config.toml
hidden_size = 192
vocab_size = 2048
norm = "rmsnorm"
parallel_block = false
init_std_qkv = 0.0217
init_std_o = 0.00485
init_std_up = 0.0217
learning_rate = 0.00151
beta1 = 0.95
beta2 = 0.99
weight_decay = 0.065
lr_head = 0.0092
schedule = "wsd"
batch_tokens = 16384
MLP neurons of a small language model. Each row is named by its layer, matrix (gate and up: input weights) and neuron, and shows model dimensions 0-191. Each number is 128 + 32 x the weight over its row's rms, rounded and kept within 0 to 255. Numbers have three digits each. A neuron's up and down rows have the sign that makes its largest values positive.
After each neuron's rows, "fires after" lists the tokens most often just before its 100 highest values on Wikipedia text that the model never trained on.

L6.gate139:115071072148088066173136146128092163160144116121102121102130170108072084161149155112124131158127098125107120158152087119099126136110131083089115124180195113118136073135167112139141106108150129097179083086099152157146127127117166164173069140112129205098087136123142135136179175179141121137127143093148208131196134119080180135129141159164110129116144106111119073145117084112147099070103108150137136150159142046234116157127110113073137160106102091105125126158079139122111113152076133142152184124100109168162064104169151152143144126209138164177135158131079174082133102150091140158
L6.up139:129122150100124122169090126130170184146125141122129081131089133122143144133118099109156112151159131125080110133070088152154101111097155166113179133152129079130157078242156172167091163078145173111157113087161105125145112159165157061112103107099116139099130095113159130137164089146073170087097097124096202120201182173146190119111148175155073177145117159093127115118131138103151083115059178117127095114153114115173112177110146151151107116090106133124047114098145083131145146149100116149144135102096080159075137098139126092145179111165147186217126176152129114110091171113135109145
fires after: "\n", " ", " No.", " Year", "os", "le"

L3.gate655:138104111154100149089170075136172097129139178083178071212123140183087102111170109092133130155078105124125094056132136105082197136087149159139080157142126117075136164052081117047043090090139146077127125114142138127109151134091106190084089137140133129122127115086114106109125173137128116083142083109150101101145144146099087153164140142096118109129129139184128136130124116124169140180149192118105161165182186182169121092131134128048161091125101146142106135133116116147146102115063144214184147097144108140124119154111121180106154093113102149106145119128116138136129064096156136133
L3.up655:137098097190126133142136122106148174096160106129108088065082132119107143172137110126086142182074127069114097121124141145132147117190150155161101193127155122073134149140163154175068121109064112074135073085108069159127170148147063088127150140155125143155145117077122152130096152133170144124152152160101187091139159144154054071131094085161156071150122102138165125135155134107098114131060135117083126134109061120133056107142122149147184121146105149159079161169144087096153102140085146183174119121112100095126113099098144109153150083143143116145076131112103130122112195199206099133
fires after: " me", " ", " un", " com", "-", " dis"

L4.gate335:153124074094159112107131165169117112094152154148118154175140131157111143085189140169192101158134080160138128168100074129103142136038156124131147117133127126080152150096164140113149174129197103166147125141115136154075136161157150127101177148112111146070155123078152109115174070186134174100099072115161135122101120119119149085109209187149090113089111066181191170116116137094132151067148084080175065112162123152168139149086124128092128074121110147138117135124136134121083146093118166148069087157092103082125170092089109092116129147080117177104109156131083133157192114123105096153
L4.up335:120085139144118162108044191170148193142162135113145150081150093132104140150094156125123099160158121148060095123117079082110110164119209154095157163110178108196119136132090151155097147110096147163109140093104134168165178167080071105088146085130077146100159125106095146128100090084154161157130101129105119141119106078134182122158075166114122113149111099112140123148107175134106125113186079140130086148126121061156147170141177103127159083101128126048148128114132129097107128092084076109105145079130124124040143140100191087140104149081111158147093135178080151115070107099093117143
fires after: " H", " C", " M", "ur", " m", "H"

L4.gate391:095131110143103113139114142113175116085131071096160076109109166126100163128124184150116129165136107117059167079171142100076177166126102157173068155164122160078091089079115070131120105112130100090106103095146155102124089144119150198081143135074131139122131134129165172147151114119144103131089143095088106062095099103090056129106118125136085114154126179135139128111098119194226156079076151117115184120104143112085025089102098131126128141122170148123166165154144123150106105153162127128129166147112122119166142159152113073143068143133119186103120159186128156157100117161152151058
L4.up391:140082170070129149125111110055085120126137130135150138134110107179088118129179141097121103145093176099126167073107117135142125103044128071110122122148112187087162144118125084150136095096077146096098111108160130126151074141183143133113154123117070112131105123113146084107130080126131167170150154102091117089196161087174115183108088101137133135170167137157098096125184128185116075121125111087120093194155170101073108100153119136092136170161107150177127121153076057120148065174108161208131135145188135195168163137080133122111159149118169061116120143156149119118123152164132079141
fires after: "-", " (", "w", " un", "pen", "y"

L4.gate121:156140106161107100181072119054086139156138112159134080143133088115111173125114164094139066109138119139124128124090183130143104129137089086082118188173153078157147089110116135141192127163159148142095161101170073168089029051111139075099102134081164148159151168153130119145055131107125106100094167186127151104139128088119121115173088121106086147148085157130114166141101120093174160079051115129192085100080141129173088137096111129104168169116117109126133149162103139097134100110114127107101143105098167183118148173116078079135084147099099138137088165140164120113169135150153131075
L4.up121:160149138099176127103121120125134157156066170121172090100060175129121091137099175202090158116073132116167128190134172129117105122113070170122126077168105178141129107083106141106074079115114120171088177110106146148157127161154054124170117117135182175203078131162119154108105157156124120151067146077169132130109067111149120133117117137142149127150147172064109103128144164144064077161104113096129152182101164094159105137181061116107127096154171154138097086164124148157133139063123158139089111126178128100097125104107130157119167132094169121115126098170116136158154171149195089093
fires after: " (", "le", " n", "-", " m", " \""

L4.gate114:130078140157094133179109071121122088101146172118124184133135137156113128115116192124062144170138104139144140178061111098090129108079140097152146154184161133053157100115113102150114124151097124088108171150148104168104143148127129128064146150078150145136124119214131086131081097126152078081144128128116147150112090146137115106125056090103157161158076107184123078144155125114168107108151109112107052119141129098079130130133068173114137104017125128147110168120105098108174118134141122076127103168150171143156113130132123129141054158086149136066090211110106136111096189089136123104
L4.up114:138097129149105142150112107155168069132169148146124166165078155142119152135081176158065117136106145127146160105099103123122129072080168116198115166151102154084193104167112105157134085163123144174132208106093159188126134102123128176121178160134126114155116114158075089102116128137129122118138137104119122138119054168130120059128121043104180184137104090157152089157146118123137151094145126107122131094142105085082099136110122141152142087082137156103115120211109072047161118151117126083130126197113184148170184144144078140077091150158097156102113120074164106129107130059163109116
fires after: " |"

L3.gate284:184155141087116120184158121111138135109121141146149110159138146178098121086108149138108108104129147202141151173087105091102207121149075135100122122160134109147167140132127161124169133077155117065152138098129191118130097053144128161122115130106142138107195120153123111139114153124130131124070149070145182093111111154100052120162096119165149132182117099172097120129106124087099179190142154108163109132164090128091112119078119145051137118075158171116107109210116153179107169101127135141090107186123130137174091109176162162143124125163097070088190147187063080094108137129128192120
L3.up284:193111144105112124134145106097098139096131131176114182157131159132183148101152159110149211065120115192166124086140134124170129091097061140101154114104132091078175093183159154124174108103116121105159086094139114109142104122132152136136155117112136147114160111176168105116122070139111111131116233136151102155113115102047083170122081182092143148149127076125147138090113117145207120153154170147185192124072120145105136088118166168069123145114185096141088144136133108138110152065141105109045065086142146082110065133102159107144145120141116122174117162164130127157144096117139146118
fires after: "E", " profess", " D", " s", " S", " g"

L4.gate221:159114136160124164157103103134165120079075127131128164154100118117086138099142137105102154175140111168131140152044119109092186127057151169138153148187148160143126105131099102155120143056102142087070139137151136138097102143120126116064093154064168124147095084132168111152124085131137069078158107105128144150133059134161163131111095098139110155127106148177102124121125078143122125076101110121089051140115082089099145161147106196097134121030081124157088180104136160106185134120107071116099113141111148169135121103139154118159101168075135142058093208134075155123107152086083105139
L4.up221:108118096130118142107120186159157082147174141129086124151130120134063131178129162194092135095118144095118148086167121108114114097084111174191122152138114175111152108108187149188172090100092120175145183115093198156149137140095151131124154138136147119199118142137055133146121123142167157108157116150137135128193058132126144098123123087121167174150176122165171121126106115085101146128148171103107116115135127100109094195106174173182161078103096132048134104188107092072095138122137153141119155139073172131168213169166122126117120131170122163146117098069130082118113107043133140124
fires after: " |"

L3.gate321:117157137112094174113119127142198114155177155101138076138094130135078126106198113153111087143147136136104064102106124109130106177126111062093134136165131178101134141156067115108087167105104079094071129100177141171220133165169121140132158163082211164145101123148090123173099153113093131132161126103122177148158165156166097149151166157081123114142128115110192142123123049119162109164138113142106164114108112118131144114163148203110136153137170168119150091110125146143125134063034214134160131148135084132142125151130097125141120176122116164107136168139090119156120194112115058162
L3.up321:111108103071085121146098151130201119089114133174159089129122165079136131152155116116141136155143194110131168117109113118120103188153157125165127112114151171148133133167117110156171115119067181130087149048151055122142115099144122117094174105121153126066178083142167092118154124145169159104087157054115104126133166152107110137145203159116101132119154161113164165127104088137128111164080094064086154097096143159158147181125105053130186128068157092141093112151137101143126082135135104125099159129080192221116160157169128098128159190086106151155144128103083116164109092090102152125
fires after: "est", "ult", "qu", " part", " c", " Dep"

L6.gate587:080072126080111136132123154124110159180143139106171153142122121177055078169133188090095130170115058152080091071099120147113127127112203152145143132162195109108124156086069156168115152058146127105106131109128106096181157152141158169125156162078212178124156078076142119152126123100212178104103107098124197098177113089189114127124113132122158066150123159106157200107162079121120136124122121155129166077120147117164103136141124140143124146068156164114153143122132134069104153169102132115110134115135120131077103078088079129120116157107099183109112133137098138123130094120166162122
L6.up587:067109150070080153103159143120153157177120123086105152114120171195090065178114139079093137150129113109063076093146155188091165143124207140131157133146163146122108171097113221182108117094197150135095113079139128092122162157100161200151117159140176111127129084108118130146165137119165157069125116109089152111126107116171147085127153153149142156126158197100146167092136093111092123153116150142091148106118103124179140109137126082129148107097159171126185117108148146084065175131124167089137159118108137140062142122137136114106128182049111155149106073127125132115137083065164113110
fires after: "\n", "ac", "m"

L6.gate239:110139122096107155123136104090164110109136155153117138114139147191116103150159114106097086134129141177148136176112175157119161085150114097131158075074085076127073143121113158074141120153138135122132109180108026112095109159102129165156100110081128103097136112133112060118105113141114117117169112072162162096087147169126116142122093108044160095128084158095098140072099173076125235115120113174132078160161127160114142192092161156119138124145120149134102071141092141124166100173103154157122090164101104138120099160136106103116063120056054040128119158148105079111144100139154117118
L6.up239:134109151135160187085113137153115130103173090164196143170129155179083094142146149126119115118158184057189119073196089158143129109168115171154145124176160127086150122159080061102114129125099126108151131097131073065093195143147147137197151122132124128099122165154096147131144110158098101166091131134144123131151109113166120109133100123174130126191139107110167082138106157138107166146103216108152110177102094164116111060154152070096138120081169141085163160181132108119170127122126057219164162104155112148117110116160120128154160110124121161088176131162098123160151132098193117098
fires after: " |", " ", "\n", "-", ".", "|"

L6.gate250:140089092110143166156165119096073084094123163113181157116101135136090136180150106187077094116166139133155143130172111100169164158181063068119138101135181081170081079158127093120159122185110103070162166112099100122156138139179112159146087060117129108144106106188112085149140156141190127094138151087178168150054159150069118138120085132121153103080132116145145083094112140090121101086154068087126075102144082169183152157134185129101173161104160104138117120127113164138150093104104154184156099122142104147156134151108128074126154123139147107117130147133087110135169105210118174158
L6.up250:175122126128134151121170098132064149079087127152133151109117122120114134141111108159098166126107094134124181074128120134177107151148050120145128133110154098192086088137091113153158106173101097125184133149108147117132156133208081205201134085145106159114134152206101059155137127103235131125170177148142148138080089173108164161148044135100123169108192080154160130071125117097132118109181089109129131161126118128133148145120151129068183149145206180131165147136136144137131165067119101120122166114107121126098103132135132115152133110116187109077155123164148099149182136106133134113
fires after: " D", " G", " S", " E", " d", " R"

L3.gate105:050056148113172104177117110173123073120062118144129111102140152106088154134149164153128126159088108080161111134077153141148154143135159111071157114135130092113158093185123111157145128086151128110154147144178105164106115183122134181078135134097141077130094099054109134166183133105153171101124085129157132102092134068091127117113111135193127140155104125147101165106151123086159128079124137138134157091135117130119159168162104137094150127068108121142081107094155115166068178129096103152099127124102161158085144159101132137183132212106162148167125172154115180075178210097200075146
L3.up105:109121117075068185124122159189068113148134147171178135169059137068111166150074113054104107113106113105082154123120108074126105095153152159106155112114157126132159155135135139170056096140133117116106139097145138135144114096144087137125082136157114139151169130149166093119105100118142176176071032169091158102157096170200135179141152157130085134143156130116089134088137116123171177108139100085113097151111207091128118138141133116110128151148096129161157089112133188071142176111132060090073079087145130125123125149121176124091142098102163131164162123101168132176159189094123178134
fires after: " H", "c", " h", "p", " M"

L6.gate99:108112147128138164133123105118131105143119121130131099088122167176096111118157145111085046138082098143079136108092103136130084086076113160139128168162201096134135086123113160160070136137170150155104126089162147112090089127137120137122070126119175129160124104045089150119136139196122123113167128175095147143102112162115152118128089108110183136117150102126126221104134169123121129164106067112159099150168102131180154119095113089097179105055145128140136110089114099108139115143134172102121153175107103201135107059137053119153109166105137226131079146110136122140098127025176088112
L6.up99:110114150144079208151131114088162112162113125129165118092095180159087147113171173093165120198096096141112130078097117169143136090041136177102169135127172097130098101140087170174096116162134109101119117163152127145099123115133092128127119141099179112138126072091147134109108160142117162121124094154105149124123113063184142149135086148120144116107136098180109174091117144121172165154143100156178113141162092145156193151107125122110163120105122158139097119100113118107161142140138148101097120158152114225143099037137003087148113158145113146126086171100103162161097140035166134129
fires after: " |", "\n"

L3.gate611:137117131193146130151107123132210169157100117092125164168115156131111082088117147154115190083211125153113134122080147123107188115094107116108174136152136062129188082140077123112104128135121108115112167086117109193192120132160164150111152152080201167117200096173136134146109121139084159168085162126060138111143109162136170137155086117144107140088152147142111126140140129102194085123181090111125188120180133056158111164131188088150140168128098170146112140143168152113168101103136121073144090089139060172124140132168064147159130132181144147072106132107126121087145129107127126105
L3.up611:116127108159179078140165095098139100109183144086115111160104130109120146163114129131181108044198061184115179093125171105120153170145110169092121122150115155146168128178151141105165152101111109108115100159110136127148039102132097094150171109107131116126169120134216132133127181146103191090147124124071116101163160134090081147140130134153088085095144108108116180163160080083130140142129073170062130095140136152106104106188112187113095168160174161163128122186145107094145118096107141083131093094101151097129193158179143116111175075181091153145129131063118135129145126138103135092
fires after: " c", " part", " h", "ne"